Weights of a small transformer language model: rotary positions, untied embeddings.
MLP neurons of a small language model. Each row is named by its layer, matrix (gate and up: input weights) and neuron, and shows model dimensions 80-175. Each number is 128 + 24 x the weight over its row's rms, rounded and kept within 0 to 255. Numbers have three digits each. A neuron's up and down rows have the sign that makes its largest values positive.
Before each neuron's rows, "fires on" lists the tokens most often at its 100 highest values on Wikipedia text that the model never trained on.

fires on: "0", "1", "9", "2", "3"
L6.gate790:138161139162135134156158112081137122116086120115088145186111159140111145157149099118150130162108125138157143125141114118110118117129173104147110195103150146102118138150120121092135121152148134133129119138098106164148110119118088143102088125144138102101118163114099144134126131150156174125
L6.up790:167127145141120127131123097152148104121133175170124112130137141104149128154126140117109132159131104107134118159118100117158107104128124177085144177126125125165108157155096131090071112101143110157127140128128120143128124114121112128119153160125109158127091097122128105135091144133112135159

fires on: "0", " |", "-", " "
L6.gate1799:092088121107104119136128154112105133132141105088140137148119118136106109124137117103147132138129106153142099114090143125099115128082130117112054122156124148112137117130156149131146146139150182089151148161140111137130101131154158155141144161114127125133149165105115153122143118134117101129
L6.up1799:124186125113172124124096112119102156104154115172157126153122161084113123122153157133098147093149124100092130124133110090178118165124107142133149103119131160101128128176088091135153109125118138141094051112146076119116120151169115139127139141076128067133151112122123123111113091163158124077

fires on: "5", "0", " ", "4", "6"
L3.gate596:120133150115099159101176166111136132096162112102125102179095112162124136122120147146133145132116134136108176146129106138142149163141100081157117149138156144128132125155157167119132125114155127135156116124131120123164159124123148148149121145149106145104105079154105125153171114154094177118
L3.up596:158082106106131108149138134101128159143130161161092165147179131118179124149112075131136121154119125121107139089107141171113103124156135163117142107112101119143081140138085119170074108144118087119110182105109142103185132091099122144128123125155141147130132124107104163081148156109090141105

fires on: "\n", ";", ",", " and", " however"
L6.gate2262:119157106113155110167140058110139114098110115122146125169119125173129114135150140151138096123123100121120082141111134122122150099110132124123121118132140105125088161125118146114110141116132124141153087178097078189169093115166119119144089137139116156106141128128131129133147108120129141125
L6.up2262:159206112145134103106149137132125137136121151170088118111148126144135139086107135160144138118110105099168065118088115127149135165113113143102135149104173107141155137159121165102116082178132097119124069150149135122145084128117122161107110098121119155120139097134136140124160132139103122080

fires on: "0", " —", " –"
L6.gate1068:132156117116086093150127123148148091171090122132094130123084154142150128101113125134110128149110101140145122096110102092136127130115121127081082152161164187064139144185101100159154157129168153079150108132145127149110125150121121137102121125097145116111150097106153101131159105174130126135
L6.up1068:108106098093149095142182172192141133159098133137152140144132067113092111103084113126066134121157125169120153141115126119167075138123106150139162149132088151101143093079099092082069125140126128150133147172131120119147098164109168107146104141149166080170137113075131113132113104111126085159

fires on: " and", " of", " to", " for", " the"
L6.gate269:093127148183135132113134117124114125159139093124109104143104127140081125108150120104145100140076129130146135144145082138154134137107117151119143116129142151104122133123132138119141147145168128137125172115122126163108100144102147162136137150100108122117059126153121082164138122116136102127
L6.up269:104106089113141146122114099102097122099141135143162154097131140169114150123117160175154122146115141158148090169115144112135120128098166131121105161118131129146136125087101136123098168081167119148088121102146110138103079175088097199163060127119112134099143087111116165115109132101146102126

fires on: "1", "2", "6", "4", "3", "9"
L6.gate1117:123118122113080123115175127168116133114095148147160089133105126108116142163138131113154130110116114051126135161102137148140117128135141118054167125147164154141135129117150110122090112146130189142140139130091132129159111110121155148128183157090129118127147121107111155142111091112107105093
L6.up1117:147124145135137140086164147145108114143154126128145085137138150122097117117146111135131129083151147093146131143146116152114132121151169142127127108116140120145135143131098078164131145150121081124110161130099115120081146143169154170125136097084165060160113106093112088154129108118095145109

fires on: "0", ",", "1", ":", "3", "2"
L6.gate1244:090152092136081174184164146135153098122087109089105151148125100102128085117103111108117099125150126124154171094143129136141144112132122092091120143173144163095094186135144162103122170133160157101154114149146097171151116120137159100124134156123176137082142136136119100123112138151123131132
L6.up1244:163130145146145118115109105151161144096125127123087146112125116097125159124137107153101110099132137160113127138145131143140130122129158121106128168128163153132112121105124149118121127136075125123200132089151143120111145123133118116080164122125126113147107106110147089128168103100123117107

fires on: " ", ",", " |"
L3.gate1455:077109139145109179147120100155134144145105148151132075124089125134128094128115130142158146141131131092153127088086130102121115144131166126158134146126142111139134140156159111114074176092111124117130134150162127179085137101103143107137106105161139130171179132117150107124163120103120131100
L3.up1455:109141147109179087136126102132159148052136144164181101140112133159159154083153164138114079100114190140090128077135155097127144056081128075150104100134107094101081139137123153092104145126121099140140058155131135122145192160174122131095109117139143139139147126102171145135108129103156104083

fires on: " born", " ", "3", "0", "7", "1"
L3.gate200:162141132124119180098115125136168134168111143129076140110119136108117129124122112107123104112137182140097150151186104143129133094104157137092144148108118105137101080124145116115123071101082112151124169137131123158119156129137142126126087156134120130138140152115174108121122128105118176116
L3.up200:145098096159173126148128142119169111154151138112131115136138142121179109126150130117128136115132082134148151145172148116118111127101167158142132154129126138145132092112100134124165130165095135158134154119120073115105123159103153100099094110114135140088129113157098137116145110147132137137

fires on: "2", "0", "1", "3", "9"
L6.gate1956:109137119169086124146108122130097130124136142149161112165190133149135122090172128162139136135109128122118115134153105134134141120114123136144154149166169092134104097085096135132153126157142183130159125133089121117152150136082140090078116124141136102085105179148082141084106144127137130109
L6.up1956:162177147113171108121071137090155179124118147165116161148137127130114160102100150110147146145135158160080145145132098146153143094159117139069101116111128124089137094126146124099123087085155121114147118169111184125147132084137128108049165114215121152114163112120164179112118125130115123102

fires on: " ", ":", "1", "2", "3"
L3.gate1281:132128116138129131145116136119112114126122068128115098154131122143148131119073102118139102155149178128160140114121132152128116157098099149127115143182193133117119118147135144129105178117133131125181165192102062129178120153140152084124145133151154143120124131147126117071153115138142185121
L3.up1281:133134119155152146154110141109117118131148098123156112150096117142134132111088093115124072119139174134127135123123145152168134158092112154135146167170166104109134090120141137145127151118132137139172152190104056101160129158109122120124136131136150133133131159124135129103173102101169178114

fires on: " |", "2", " ", "1", " from"
L6.gate1207:135126130175073061137086115062145115135111086147128109099150110157136118120132123117139109150125105097157136159126128134133133157129122160130122129148135115159098108158088135169121143152148158153135132126112095161139118172132149160124126130143185123139084102133107157113166113092150126151
L6.up1207:130121115129101117111137100159165141143117070119129153082134112175110159133134057089072130090123118145133140155175137165139110109121181162088134127134122107102150121120163095119130117121125112139151122181102134141152142122139149107102123133106124133118161117120167151131145117095118135131

fires on: "\n", "|", " AllMusic"
L6.gate1746:146100110130166116152124123142137158165117156141104145148150136142110076115133128124145153131132120108159078127144051147121101131128164117079101146149125119114148136160150167133136124107130132124136078143158160174180104120140143120136122155186121135141160142169124130107096123165140125124
L6.up1746:126139117090173115089147182116144189152146158150146139113148127109123124155140136126146159137130130121135079138116114125127126109143170141125070110103128132139174126156112128136127112128144103140095133118123179164129136120132107112130131106131102151147156084141121159137103126147144137077

fires on: " |", ",", ".", " ", "0", "°"
L3.gate137:143113119148114141132140110135121149157143092062117134133156130106185140115098073054125146112100138173091107112160115115106117149136120141125171145088130149175107147128118127116107076150113132132166114104133122126107150127127135122092103142143115137089138135153155139120145100152125127174
L3.up137:147157145161071158130108092113182113111137130113133126057150143119119137149121106132135116103101140149129170154149133125126072083124107174133110180159114098162102101099125122163119124169070077111166157159148098146113132153126123111148127120170165078108090114135137156129136147057119125094

fires on: " of", " ", " that"
L6.gate952:171153091125130113143155127113097168145123148128108079136166136123132119159137099121145112154127108108126139105108092144134126113112122120164159137127137145138117159137100093106111160161148105098129118139099123164097150122089137112106088148127137113125162147182132092134142154201144110110
L6.up952:136110146108159097151128119139083159135092121120091096116150106133153100130137110122094163138099131106145112129172132129153084104120152150121154153101123151125123105130091152117098140140154135114123142146125154133162140124149123126139127150106120094126114165172111154172133150097133145129

fires on: "9", "8", "0", "4", "7", "5"
L3.gate117:119128151180121149193119081105123088131138147157135141140111144125123095136137112119128172173146086111129090115169108111108130097140106106123100159118149114094102116151121124128094132116119155147146157137117144183130093132151136116160109117185118117147107150085181128128084123142137161128
L3.up117:143124103116102104132105159143119142176112155142126129143111123116173143116105126107101142135124123151117119166127102102125105106139132148110136144122124106134111152153136123116110124099148122146134171079110107147165147113115108148107131177121143106087116107145105133124138129171107147108

fires on: "1", "2", "ion", "om"
L3.gate1153:121106161118107104114109136148097138124139124143164128168149139137125148116121107160147106133115163096106147127079084130178160129120143133121087100133128119158119127160112144103104173092189146089158118110122160143188137141107120126098144114155142112123126156081128131145124131132109086152
L3.up1153:182131143151118116124168139149079132138140133143157127092103186156098116108182119146115121108159124071160163128154147140125122157147127131144131126138125136113098100105062114132122127135133134075089132147138100127122084143137154138134160077158130116121124121136109142131158113089102120171

fires on: ",", " and", " &"
L6.gate1706:122137101093089128150067132121122162141127180103138116149186141161122067086101107081160116161150152142156111133130136120152118106137151077150101167112137121177113155107109143131168118149146153184193158197118093099129150154125149122175135141138110159135168064146136160113153139144131163173
L6.up1706:128078120159095107165134130106139119115104102150113131115106119114149132138140159134117128094177125104083120130075117136145157165143122086123134136113140125136084128135186103105150136114158120107155158163175102136154150140145169107144155130184127117104124128162109096114162142149113156123

fires on: " |", " in", ",", " at", " ITF"
L6.gate2145:142103155111137089141144108151137135104115121107139131076106142148144124152122126083123113109143138129126113116113140105160133124089183124163180170146150135131130123106153132146136182132119123133147132152149157158115155109121132143121164103137156118120107128109121123127162129112139120133
L6.up2145:139114148129136094103113143130163132134149153143121136132121089145093124122143158142074101133148089107136120137147112126149180158082157121134128149149150108120124145135179111156099137163133104087114112105207128142107118152105104123127109129120140089124155166093112133122139114118145088139

fires on: "1", "2", "0", "–"
L6.gate1091:122128102122071094106078144163102128153084081138149113133091115106142157113132150150131100168143146109145101153100098151126105147138137082095117123125110134136119156154119143124106149117096137130135164144169121180172133116121147154121151126147092107098121160085138119120118113127125109133
L6.up1091:169147149135104117139135161098144151169113144149126104163129138112104113141146096124102109099147177126114114136121130139132138115119080108108095121100137123156099128102136178129118151139174149175131105164092091094131150167156161072154154111120157133116126137141139129061110109141085122136

fires on: "s", "-", " while", "ell", "z", " September"
L3.gate1603:130131138101119134094097139128155137159161092150155132156092112124109142102124094109120132116120145116129111110124124124123065144131120113184138150127161186141179085154149117141164101169130087171138139129142118113127138176179119101148094150120144129151119129136154174147122105167127128124
L3.up1603:149169110098129124165099164143117138135122114132141120085091126103137093099105134152151133118135112154123098128138102124134105104150096135110109145152119118133160114153146142115161118170140103134175099097132121161134147105127128103088121129124181097121105139138117121123081115128094127103

fires on: "\n"
L6.gate1227:116103109136122094152120141119174120121080133178145117186151111087135090097133142132088107146127133076124078162149079174070163139147092090123107093131142116098090092138210146081137131091150171080172110132134098089090149118126135105131100108165140128096153181111134129070087066120122148143
L6.up1227:138121142102168096117141229149141144123152147128145076140113133099128104143123084166073105123137124126165110143155120163113141137132162111153128134141109119118144084146133133090166132132151084148135177121115117098126093125097093118131100106138121090088122158105130123103105125132117165133

fires on: ")", "FRA", " States", " Futures", " Australia", " England"
L6.gate2225:134121115152127120153130121179101110129161105101127137119121179159123130170094125108161077124128071089132102101125156167132152111093140135108149104138156129133149124132095115129162134156150120117152110116081113138168117115112150172179097058126151100135145158116141133169133105190131086101
L6.up2225:119113139147114124123132136146078189120107165117128138134124063096148143158119099122096116102129139133100136156131151130102125138124167070136119116123067122127149131122140131090115175108160116146066156098137152156110113126145122156176120156136140138136099093071123158141166123114141148166

fires on: "1", "2", "8", "0", "5", "9"
L6.gate506:122091108127091136148104139096093122171109124111128096131111153137138131117121088130113122121148156159145120116158128128109139127160148128123151155133109147098151124134132122140112109116119101112147146122163081169142135122131147128142137145133168149107105214121120088082157144122166147139
L6.up506:156137111149111123153113142148172123139132112144151134117152132113100141124177106127141167141116145148153125173171122101164105104155127141108096136123134159085161105165090105183143104109102136142124128088163148120081132140111097130124091169112139145083092138093108093152115165148092119115

fires on: "\n", "-", " V", " G", "°", "8"
L6.gate378:141134090132117116148138118121098140141149146090139124133130131126114138146163109127119135122138141180154106133129071112148153146104129092121108098133132155096134152152136149102116134106135155136176153160152137170142135150138098162125117091126111122151109148121152106103065159176140114164
L6.up378:137132148094139092098129145127110146106174134126127132091104150125159145183140145142124163132111141119136111130150121108107149123124153132112084100135109142120118126149124134083111153089121138125158162157108182147106152113120119156158107062092084149160072171118134157110082172170104098178

fires on: " ", "1", " is"
L6.gate2124:097129106115114155128164124093126132142084155128088108119131075161126171105096146111128105145108104106135141127144110141073148111110140153130157154140117108147118158137115130166130149115168145106134156118136116146074126085148114176132102127120124142139152188131143142120129120123127127124
L6.up2124:130120142100158134151154163083132121122153111134159167088159115141100118123152122089077088114116109113136119143154104090114140143100144161159132113143106117157111110152157107096164134113159117187113113103176109135109139147133130137115059114156128181093130138094102131112106176130092131155

fires on: "–", "th", "-", "."
L3.gate828:164127140158060142110117151095111126128114105093100152124114158087131133133100091131135102141149152138074093093152100096143110127121128116122134143155084138105115099145106125097138111095113094103171142109110115110149148118148139139152103139130107109151107129138144121111132113123144154146
L3.up828:116118147135126119118149114084092118142079092143114129122156106177144116114136121142106152141136129120073108073116149130125088130156105140128080095133140119098133112112135104121130111124119129108136126104163132081095131106137110178132104129068142094140141177110138107114134083141154111122

fires on: " to", " –", " and", ",", " until", " |"
L6.gate792:123114091140105134129148124130100113111080118094136113084120085115113101115148126124132164170129129097162104091110142118125151081086166138115127088139129144121140170125159169130110164124157175108153119142162084174121113099070110111128138115135119129109103135115123112128152106106116135155
L6.up792:113124158108120135112107099134154114140125128160135094087140075084129157110154139112135206104157141121070115123133102125097110148159092159192086149140130140094148122115120125154150161156087120122123104110165157146091149120122195159134141150116124105134109152091123153131149168118151122127

fires on: " ", "%", "0", ".", "9"
L6.gate632:130121140136125130139111085126109123137140124126128108166192089142142096127095134156130128146126154086102136129097132142204147119151111133125134121130138112101131139163146148126135150130113129141175102126131087105124109112063153093117169154149167154126140139143134116108145119148123205125
L6.up632:129150128091139125135098103166113164131099170110158133117112106123118140115134115124138129129132130127115167084126137120121138139078158136100085147175129164185148139095120114183095132134107112119103154117123130081119147125139179118109125129144154118118188089186101165137133111111118123136

fires on: ".", "1", "0", "2", "6", "5"
L6.gate671:102150122169158104167163109108111110116123132146104126143145129172150136151145100120168161093131159117154133090104120161162186146115095124148127108152162129117140146132104161161139098126148145134162139099173123095113102133140119129100125104134164140130147130122140127091178130148136114118
L6.up671:111121163111104163123141106079097130126104101121139101154162087102125144138152098161157136102105113096110142137142139108185125176132127085177119130105151117131121128144116134114152107106113132136162150122116105062149124158094110126110141153175150133126131168095141099075117156107138118146

fires on: "5", "0", " of", "g", "s", "r"
L3.gate701:157150130122113146112119108088129174085147154123126131116135113133119112115073128156154164180123165160125106084157119112093115109142118110128105131159127149069095155146184139085139122110127075087142127111174118154102151111053116169123137136108158140136106144170170131136185119128146148122
L3.up701:116091155141138120141196141166177143146100132099160098133120080137098095104117137148082152080111178145124101118127103129122114112120103127129172122121128115115121119147150138130086131085116143180147118119168123144137135175125108138103112160117145173109148101129124107113128095109138116157

fires on: " from", " ", "|", " From", "-", "From"
L6.gate1943:114088137132112126154098164149134115167121124112148140127138147129157094107136126090128129099103097133163129143141124119152108073084132101153146125144152080144129119145172150085127153123114120120116136139145087139139168121118136136155143132133161152124140155132110073129130095099122132105
L6.up1943:129090076158124149106132100149126172119127151165112140102097102153126154093137108179107086101162121137142119113097121134108138120119159117153083090147166146128123093118117125148127125103097128108113128124124125133120138137153168165075106092124108135141156106131141135162122113097134141129

fires on: ":", " Best", " \"", ".", " to"
L3.gate1869:124116154161119089132154126109119129080121130115159111157136134124141117099150147156111123170144132124120142131120097157135138129128080177161095128150144154116116107146112135109169139147133146118123111110130136126090150130126182155147123136144099090106118135164129081129129099158128074132
L3.up1869:101133142129102144170109139116105105160148132067120103175127159139080119127118128139106111151149066129133132153179147132121104136095057154130076156151131108089121112149115125123165138153078116159114131107126116135117153114152132124154147109151143110079151131133181131129092076147116104157

fires on: "-", " or", " and", " of"
L3.gate155:116125098137152093109174116112153131188109118163125139107107119155126153101158086154129129111198148145162146129094113197128125177107095147148168132117153136133128067140154145085144116118153146112161139137142111130120136129103167168146119160142099109131114111110147120137174101129140096159
L3.up155:064118127106129159131158141141129128119152093171139122154132132155137124126167120120121139127164152119145127110096126086158120127072133105109106130152084156168126094092099126110136161134149130135170102108155113132173132136097115099136123145130141150101110132064086122159127137117136105160

fires on: "2", "0"
L3.gate420:126151154134107083143124134116134102111128155118074129141116127176091088165132157102131140131132154129112139099120091138105146123081141134111105145156132175073137148129155130114100141125157088142138137131119132109130104070146118076132146151183157132129132109121152089095151144118136148138
L3.up420:164089132177124127122139128128105150143120136137140139173117147109187150098147087170143138160139121143144166161149131130144131093148170125155159147099164109171110126148085117115093152119105150157121141113110120142184135170080147138080161120138158125109086116109168128094149108112137143135

fires on: "-"
L3.gate303:151132140135123175151140109130118122146097127105116106127141137117152141114149136114124091157134123113133118071147129130110106146119137137099124163139137169154137118144144121087137134108131127137128093155153126116143092146130161134147111131146139102132125134115160132108162140129112116120
L3.up303:167141146100147133164105135113104158102126120134138114097151135127126155111118169150111116127122134143160115080112120114085122105133108142141117153145118139124131108128132145117166142128111107150145087110182113113145170100146131112143089125104107054134135118132142121096146121130141136093

fires on: " for", " time", " of", " to", ":"
L3.gate1287:117110072146163108160114097129166096062105135127103105138143108122131097084113130118130124120141111088124156106101095163166115163091117155090121113146143119153144133177158126123109100160153120076132127165116153175084118073101114169142087120124129123162158155114122102150120129127146105137
L3.up1287:129124104172122150157114120076132102133120137124139162130109120140132122112170114108116109111098093102127150127156140124100138109077127183143148135157116129101133160151090083099122074147083100132111152115128113155045105126082097141137118101121120130124142151103135112117107140135152134147

fires on: " ", " |", "1", "0"
L3.gate483:099107129186124128135129170157130140135129142145126129150156137108147118091142105128128127140139139097127120117106119114100177129139105139114149142143134075119156077170136139143150140128141094146100121174130102109096105141110154180124124096112124099149123136122141112104122108147153172121
L3.up483:183144133111118119144132143149126096103142143114120163184152133115171092115136154108162147157088180114132130105085137126094171126123137171115135107196112149122059110159109127119050109086132143096130168104080142124162172088098116074106154105119158120086102161147123094109088172124115128123

fires on: " to", " and", " ("
L3.gate2057:114119107143167132140133140122117091099122110064116164121130086128142139138133115090138151130134121114127118112130122165106156133082080108140096102131119183151103161121111150127154133192129137119123137169182114130117083133108135124129151126125129180101145126148140162138165133104102124143
L3.up2057:100123187125138111147112113186115122121112094100113116129130111113113129117135192116129152113136113124118131121119164137149133148124073120160094155115155137131122125119100103128158131092148101141158137160110093117113114103127124100155130118123167122113100070145127143147149122104150139158

fires on: "0", "1", "8", "born"
L3.gate1579:151150157144061147128101115089119134136127074174130142122114124139100105132136172111122148109147148125154134115105126108131162169136147117132160124109137182092171156123097149129143176128152111140147136164083094123078164099137118070117143104135098151132111113161085100110128165100136144105
L3.up1579:150160129185106131095151093101149163122105112119161110147174094105116107134129100149120132103125093151164154106160112133120133163166148162100149119168166150107191144158110133145115142116127122173108155133112094114143120137131134115117138156112143125131100137126121126120132144145105175108

fires on: " (", "1", "7", "3", "-"
L3.gate323:145140111128143129163100128131142090102136105084129138146147118143182114132085107116146121106079135151146131117112106111119109116136120150112113104174141131107140122114168144069108116125138144136157115121127107146118129138128135164097122133117154178136076163145153097106149063129139150117
L3.up323:110094129115093131151112134103156112126090102130162094162130140112121179129120094132124155124150134100101142135111122153148115143058103119112132155160172105149142121135089153118130140148121119139145126154104084102160129106124138147139078159109109142112159174082133120020147131117099135109

fires on: ".", ":", "0", " "
L6.gate2252:121119136158148123151177115116121105131157140134116145168142120129121135137100076107079129110145128110099140115141128171175097140109106143129131170130115132113148136088147117130129114129121126128132197155155117111101159139127104168125125110138157113091133123129140120141143115148119147124
L6.up2252:141113126132098149145118092134117132130115131128137093147130145135132104118171160133120172127142133133154140114155146097095147100086161156142142137176121108142146146123102156103142106169079120132121139120142117143194124160151128083129040152140131133135091136131080138114099191120126110089

fires on: " and", ",", "-", ".", "\n"
L6.gate57:163139103150093135128109163115107121133127102080133153154118140151160117152105137116111098112116078145079119136119148177136141089127120091140109163103155137128137082110140172127135122158126167137138116158146134102108081109160150148146106165150071137127168079158151106140180171099168160156
L6.up57:120133088126113130146133138126101164121133100113127111098121179128177083095090123086127123093155083082128090142148139111132143136142154117110155086147092117142131130124146119100187152074106110114113140152100147127116124113104138091143092078116125097145153134133180137129133119108137122119

fires on: " ", "1"
L6.gate1061:094122138110091125151117142135133125157088088093170127104160112119119108090117092095092107098163158091176121093111126134147150158151129144095139118125123143158137125170107128124103156135141126150172085150126100120103145147132134151137138106093184129115095128111094151172127129110131134140
L6.up1061:141096150126102188119137107129134105156114130140140108081175097106134147124124085161081109099177155134127172121112134132129156112146172125120125147111100135176151106125115171106137116106120091157176103163095128090118134147126168072119156135122134167126138119084148122145109152098137155147

fires on: "\n", " in", "s", "==", " of", ","
L3.gate670:092083106146105151106103062141101104134063146102117128155137141150133141108141117128146119154124131092115103129164129116113129126109122135140140173116098140133132109090111117113106148154182138137109116120167121145119144121140170119144124160152131104163164156096135127144100078121173160144
L3.up670:159168111118152113138118145139169124114179129137107142119144084101127123096109148072186093145175122132143128154123108102151119129152115130107140114188106154153154112113139117147134121085163103138118131192196116094128116146079118148082124143117114157128120116155103122111101126103112148110

fires on: " |", "\n", " place", " of", "1", " time"
L3.gate2265:134122100153109136180131099153133150128123187119156122115097106116124088132111143072117135136129147112176122121147066142125118105120115126128167157135143154108097134138122150121160176162144112128127111154151088176110108134134078108101101141141110052136166151159129132156153119129139131113
L3.up2265:144119110126185094136098131129171130115134171110101119134135099111135158120139117107139162153146116113133144156148146101082156173112138150104146091163114088119107104135143117122152134134167093109117095119105163153114146099150138113139133114126096123127122137112154123111085135210089105106

fires on: " in", " of", " at", "6", " for"
L3.gate1140:112154102135145131154152084148051149131118156115137093137139118113118153099130127126171128113098100088126118161130133130110141101106124078152116129148135118138100098135136146152151139149151129132127143084199114154117093128154107092133118124154167149172145164148148106107107114104157106136
L3.up1140:127107091128161140107141152172112106086118104138142108105099151088119145119129119112142136128153143134160118159100100120145174150148141137128161093102115141146112148116112126131122156141124150170131099117159135123112150123143080138111138135135121157159078099112171075145093153117154104129

fires on: "1", "6", "2", "8", "3", "0"
L3.gate1422:127095159130133111123101105114119098084155116097104133109129125118137113142139144152113139131122131099117136114129137164162131113102131126106158132105152158108092128075155105141121138142133167109149116132092116135156125086081131098119167117114145095086151184092144163106126120136110155086
L3.up1422:108163127147134192116146137116122124140115096132180127115109122109129107136155124085117129166178152092118114141152123110166105163133121107115111133132130127145120140147174154098103128168136110133153140188117158147129135125116113118114131123164127122132199122136142106124106151096125116177

fires on: " ", "0", "2", "3", "al", " |"
L3.gate1998:144128126176101155116132108128133118162113135139121128125121092147113111128074123123124146180141109111097094126146080144153112125106152101124160137129135158120102122146142126166121160069137130095123181117154083133089100141116125110146138136131201118127113164170146120125098118111118159127
L3.up1998:184180119095126128122169113131123112128152128117146149126164143141113135146141077143117128123136127112146145111138138158135111099140123086091169112111110138118128115122177122141143085094138076160149143155122107136103137132149082136129101143111140099119112178147120132151117140115126134119

fires on: " ", ".", "\n", " (", "1", " r"
L6.gate260:133138155122107113125103139106105158167117121165152157170145103161089106149149083145107109152117123090112118131119111110156107122128131107126134119134119128129112134133121134113115115111106131092180134122142119133115110096112089154136212145125141132160080134124074139115124124137125154157
L6.up260:168160163111137119089127121123137117138150149138133146088148133128125105139089127101134148109130148119147153094138128119142113108081126129089130114155098129138128124132125137112181148113126098176161124099128145109122128161132139100126108162118127145155130116118156145127152116126052153113

fires on: " of", "4", "5", " ", ".", "3"
L3.gate2120:136146158169092182140149106140090139127109130141152096099131086124125161122103108121101116137148141160160127113144108120105106113113119115119158158181118109176112132083160130133137127157124124130157134139129126143165147110109136145089105132138125079096140126129144114127142102119112176145
L3.up2120:139134114148151153130091136136082111098157142132106105145089092086140099099123100139151120152128162138120128132137096134120122137116147173103122112130148125106109126128129128120137118098148129105091133138122095148099139112118100128123141119173120111129133179120100141129119115159122129111

fires on: " ", ",", " and", "2", "g"
L6.gate112:149104098133125101128122101123136137122097151113080104110135101124132101151141129146145122143109112128087125076124141140134135112090113143146109158141114133152148162093130107111123123099133104140112101152109166134125155140119140156115108161165156119174163120081146098081185123094098131112
L6.up112:107071161142182110122112162124150159115161152133120105165152175150100141095148106097144097108145133083120138091134156139125134141109107095144128150066126135109155101135125150150069130112064117065119159165125133135184101153121122181105089099126103131162154143105139112129176134111135109141

fires on: " in", "2", "3", "1", " of", "4"
L6.gate1105:159098138131091126175131117115133095153120120148100129137176137163109086121150108137148122118128135101116144154088075152160172126125104097115119123182158114133107109172103153141125121135139172113163131099145106133169179158149173126105125104110142114106163178127113097115139135168134142138
L6.up1105:148155140115132147123103130149106188112118075158119123111117127108140184130124129117129109110141144177068134120128135147129156143122138135087168156135141154142102163140112115161128145124148149139090174153141105142132114101166161126089116097120132101093146125132166143131141155118107131157

fires on: " of", " ", "1", "{", "2"
L3.gate152:089146130130121140108112091138141165140086134137128105123113070104133113114099153123167098143159169126092094108156117103130146111112136121137153125127153122104089119130170105119125181044139126114127152134159120146128134138084153129119113137132149121134179165156164102116135091179136163124
L3.up152:100150083136149116104138099131124121130108138145135084119135107103124105138148074161162102132147130108116117140162109127143154127114169151143142128080131111130101116136083123105100144058137093148123157144110133174152133113169148154100145138111100092147111125164113120164130094149098149126

fires on: " N", " F", "N", " K", " T", "T"
L6.gate1876:123113136178084154154155156116163124148146122105130164159160110136146121078142112099134183133155162136160116136114127148151122169133102108134147113111177133116091147148109163122162141107138161119131111117135122124112111138146102151101141116124186129113137138133115113119130128169163144116
L6.up1876:139126165161134155132144140126163095115113140121124159153144133151114106111131121103132132124127155144103130163127130141131103124159074114118124098115157111136141136154129171117124100127106158112141103107173130101126120081136158116146139113126174126119087109133156158100181145134087144120

fires on: " in", " to", " of", " from", ","
L6.gate844:170097112091159093146146125141129080146136122140140126117134107139091112132128152114096122128167135098142140150131136141097142167124133121149136148159146107110164106143134130144178188135147117123161183131142151130127147128101141155170134139107155104108116142140129080129140111115151105098
L6.up844:127169130121128075112191131147118090138160147181081114100100101130119152103120140113135149142113101135117157134107111147073125151082147113127167135147097153108148111124135140144147108175156130100153149121141173121152143101133133129113134096111168086154103125161127171099086166132134109172